config.yaml
hidden_size: 384
tie_word_embeddings: true
max_grad_norm: 0.5
schedule: "wsd"
decay_fraction: 0.582
max_seq_len: 512
train_tokens: 457200000
MLP neurons of a small language model. Each row is named by its layer, matrix (up: input weights) and neuron, and shows model dimensions 80-271. Each number is 128 + 32 x the weight over its row's rms, rounded and kept within 0 to 255. Numbers have three digits each.
After each neuron's rows, "fires on" lists the tokens most often at its 100 highest values on Wikipedia text that the model never trained on.

L2.up643:111079063167160138115113096139112118147178119142119108108115107146149085153126140144171136127158169130077127151122190135131170121115142177060145164161134126162180158156148138107132106108092146118172138139131142104143151148094121096110135047163087151167160171112108099110105183165087172108136111105134161109094111156155163111071145130110149168101147088113155096171039146160184165147106124138134169100095074183192117143160122097160107060131150106110038135088182138155144157180151144148113069113155170144144114159153066127167144165123090121088099124112186148131155148192161133137
fires on: " v", "V", "198"

L2.up1439:128116126181161144129098143146094119125134161165117129082129104141135164118093131182112101128135117178102095103191084134100073145097130135123104089084156098135132170111143140114120107206136139104100105190162122139118127131109151141110167108088173144166098134203126117033156117107100098107128147096159155110134149141138122152092157102165083074071119116103164111188180093158145166148118142147050114143127159078152144152106148084197183177148098167146161180125103089090093093101175096143136137013092125195153124100116081151180125150065112091113104099089154171085144108116147116206
fires on: " |", " Netherlands", " Scottish", " English"

L2.up21:057082113164077075110105117106126156120121081137164134150044117161122145120111109115086149087174077121157132096112141124092149101160188136115115117142143090170097080115163120166172156140143122159125149179083179147104128125174137142129184154096177106124112216135144148104170107134133170089122136159151148157130146098139116157142158105090095111073097126134133120096077205117183139099111119103112138138116121230120149081137137113117184173111072128133112126071151096153062087134151145192166111154091127155118118112109190142144127169115120117140088120125141073127153141135124164196
fires on: " at", " League", " win", "°", " Website", " gave"

L2.up497:151153113115097175105139180071124143055136122139206084090115147107145094151091176131104118069141065184143141149142156131161137101159071119124110159158118115159136125202119116176134158145130075104132150148181115131170110066132122188106107166104077154101138125039187073110168126107121133145121126047160143173174101121124087163136142138138222097135122135178174138174129129119118138159132142132092102155108125120117196153175098125119148176182134166106152148160132168101100107111153189152155164125147166110113152142116114118142141079104179082172165107086124144075094155146145152122
fires on: "el", "on", "or", "ell", "er", "of"

L2.up188:168076202183123089129102165115115091098096125133159101069112098165093155054097120110146083133129079187140122120151088170130141122144159099148127143160178149126079180146099130126164140110103180121138189178118166148196135168153178163095184066142117203169165091132120111139100122185101146133170088117099112071186083088118096167137133102108127146093089132147219135112144065069126133064095106130148132153158148088118120139102138129074119093091155100085183106080149170121124154112162070155151135136133095141094138074113083086096167201180120123137143085161135096162140148096048117120
fires on: " their", " M", " to", " new", " current"

L2.up777:174133123109159116178092126141105121136132156113159161121056129206114133159118113114131130105113128180126173187136124108093117118166145143148107112141183129133139129142110147105141117162109120114142101121079175158060215122139147064146126165106115180120175169144080164099106124130046143138092093113173180135156089155164144145147098104128142173146124136136079127115113149128082135109085102192125117174188189099121104086089178133191149161130149172152154086048103134210065110167114069113148136111102064141141114124159091114129063130123102148081155129148115089144156068121136114117
fires on: "s", " and", " to", " they", " them", " or"

L2.up267:114113115113114147074097138146123116127157113121120172094160080126132138177097053127089107142138122103208080146094152110136138109122154125090149133162157127040108160164139128118121083184187164082183110176095160144159130111083105190143097067112140143141112157139176158062113059125123124163140140143176115155129114128133112091115134082178157187102097118138166122135131123208160137122089108125147180119173085178086123133080128113105144104102045150098084112155089116099157111073117154138107157126135113134173154067099164133129097175101077189134068140134065127116140110227126145136
fires on: "al", "ous", "ols", "ant", "ic"

L2.up441:123179176174120124147091157154168152146102128136119102124111085091103140131172177117156138149147053114113103096129129184098125142100147162090131096164137191102124142094129132159155070092127167123113126128168168076086152139160078116158116029165069117121133125169154151102095121066141145093109147155165111068157107098075178145089132056188096166207105141128116155192147147146169156152130162151073149098135120128125118157079120111127137166123161102107050134096151143164059106133180096132143142120149187100136105106172088139149104139160135108132163112180106128166071131148092123115
fires on: " v", " per", " for", "ur", " enter", " m"

L2.up337:158154136080146148166140103114164038090121136142198116138121115100129153127090117150135165094191091175104117144078109134125140193104133081138059089112146126096100117163195137139054124132044072153194182100113122128124124164151150136120112113179128102095137158101121099080116114138103126108172142099099125130155153142153112158157160140168166109144138138155126101119157059079151180087120136160076120169141117134134140112132126076153128133104084098130157047138140058122103082112140089094164104152102108152118170131171140077168163162115133153150170082205113125157114155136195170166
fires on: "b", " B", "umb", "m", "mer", " Bab"

L2.up325:131151131114115102136169073137104165134195109129138184118105131083118061140144111162134112119104165110114138167128125105153191146083090130070125127138134117087087124106127170122137204128125155146160166157099132112092133151133083174120115183123162127152128094159053126184074120146152068158117121139182139184145144189182083082116099105126178108095116187165056135118158096165128099133118161133158113170089155116087173139182072091152100166108089140173099135101148135143106179166143147120140066094070086146154059201148096098129118156134110139098111124134118148168151156162108084182
fires on: " his", " that", " this", "'", " as"

L2.up294:113146141192112107131145133115151094151147118132110104129142090155126160135127152113072134160177155135144092122152122098175104155187070176117122110156137127127156057086119141141105083116125146172124124077052123118109128160082133117157127136115125158130183114154100177077160129179126130148160189098161127131157122133121084103166114096118111119120108164119129087067144120107097127111130155084134095136171200108075141110143092168132147159117094093145113116180102107138156162134121089161139092108067108131166136212115059085104100200151112139079122097100029081046132186075084079113
fires on: " and", " of", "al", " for", " or", "or"

L2.up284:076140151108108138127081060188123181164115176109084144141093109125150087132116134108134129087170189162187158114170225102068095099117082135109140147111123079116114115091124084097150113152129141117104074083100140158056146176102102120187150117141148062137107111105135138129115127090090101113150082125210125180100098097150156141177161108094115149127152135066182145156083167120116141120154159125089118119120117070138144125107145111104122134134094155071087148170137113080193123136147103150170128092100149145092091050156099087151123156176100106096099142090083083127113167176106171170
fires on: "re", " there", "ab", " in", "uk", "There"

L2.up385:123143159124171088142113150061121137179139123097114113122114199145142110123146151122154112086205126080093092168139153129106103166135121164113061156116125130162127142110115125148116120159109182124097127116122120172189148073127118145139123133107153155082111201121127180110142133090145095107115122139181128078135109069133149153066092103117124078101108189168074159157197076145170099131089134155139153128182121209100127144120102105171191137123078174159110099146123057122112152136157139148133164187154119111187090135113116096128107191154140073139111128223127078120167154104146168139
fires on: " al", " with", " Al", " bin"

L2.up1304:088139155176154111125110112103113121090142170131127151045109110183078115179113166092118095154170077169125151142169087145151135142136145059153133083185127126185130070130160138133142105084105172066144143145051075104153126159132115137111111132072141169174169134122119155139163160148135102177172109092143126118103115172148116119110162106082143187122080103144125140154117114076179112132129187163118131185093091133140062101144086131176183063100140120130157071135106126134142097100076200172101097154165156147164101115156106157168128117144009125111096131172142114118112176136145165153
fires on: " R", "R", "\n\n", " I"

L2.up289:149141136158127137151130152158191157163107054113138133134091105173133208125106131107217136161128075129161132093142090151162197149149132104083109204112066096104120159098133104181143126136118163161083147152114151133110135126196155192131133126088108078145062108132163124061107118185084176107134118155135117065090098153157094163158163120097125120101187123140164119129133188120116115117143151157082169131099115135128180141069127195145194113136118145120087097086095193105133084117123141153165108125114081144125134130157124133126161118124145121140141175153129092087111134155140167119
fires on: " Rec", " Acc", " rec", " disc", " acc"

L2.up684:128072147171180130129138117207104073174168181048105127159174135178107150164128145138120139086132108105143141111098132167158077193096127173093142119132206077058155161110091143164111171147150078114152109158060128150197120096127162127124093084161105151073149136168179108145177164134162121152103075092099208090106102152113154158048081127093078095144124113152114152115121124113134128108135117106083161152124144156154113109091141109148109103120167120125144128033126109098103107123149078122162155168145118105083091142159062109118187088095126095150123112119113156139112185118174113160
fires on: ",", "up", " only", "ap", "op", "ic"

L2.up885:171095088156064123151083120178187178132141126146193129146094158100209124113157117150143137180175152141088115163120106140119144144136182114114093093160142154126133114151136166123069114053111146040140086165139137128180133158081108143157161195166134162145085096138107049110137167117142092085131125188161185140131094137125144174099105112176064106117128120147126124069105105167120103123122100123156065141096100083142144144144129110061116161100137120135070159111138150115138147136122121127144112110147129057099102175133122119150137143106079093095099152141101092109148115104080167137
fires on: " K", "K", " C", "up", "op"

L2.up733:123149180067078132141125144093123149180114102087151096126100118107092118092189125089164203154111139148107117120112138170191114139136200102087172167173139086121124178153144124083113179087108133151133126179105127067140113116118045148099186146143160074124163153085090157138154136116118096081072170105118135082160184115155149171170179169116101117122154123142174124082125122131111149089150176165136130142067145106084170134097072128162130154193153115148136107165145137133137092164116154155168093096184196152119142115107092124121174134153104154109135075146136172170147149142148142147
fires on: " that", " as", " (", ",", " soon", " also"

L2.up1197:150109167129164122093163117130173143156145166101106180053188073110048082135122121105093119148128131131071124065170124113115132084138108122106101119105157076127145087113118134078161163062149159109153039178130148045139105145137135115103083146127103161141105087113046167203130126174134153143157176141146192105147139128122060137144152105141146121104155086058123133139108098084130171098139138154092174184146131120132091078089134174186140164079150128133120087120146148097102127142158209152134155098136128162111099109172119119152174106089127140149130123175130121209175133144110115170
fires on: " returned", " election", " came", " place", " would", " lost"

L2.up1060:153109118089048203150090176159138107110105089107138130105170126146118118057082142170082165122077129146116174117125137104153112110148189130130174168145122124105093144071112057119129111139125116174146133145101143097124115095130135138129068126128131164152126126190076148111157154083151133073100103169129082160095093162089106127123196134106145139122107131116166065136121202075152111174127144145073081111094101167131189109105143117131158170181076140120169163104153130116140117153145138111155137165096095107126139120084135116131147099133110182130124143100195141114125104185141133146
fires on: " |", " as", "l", " won", " no"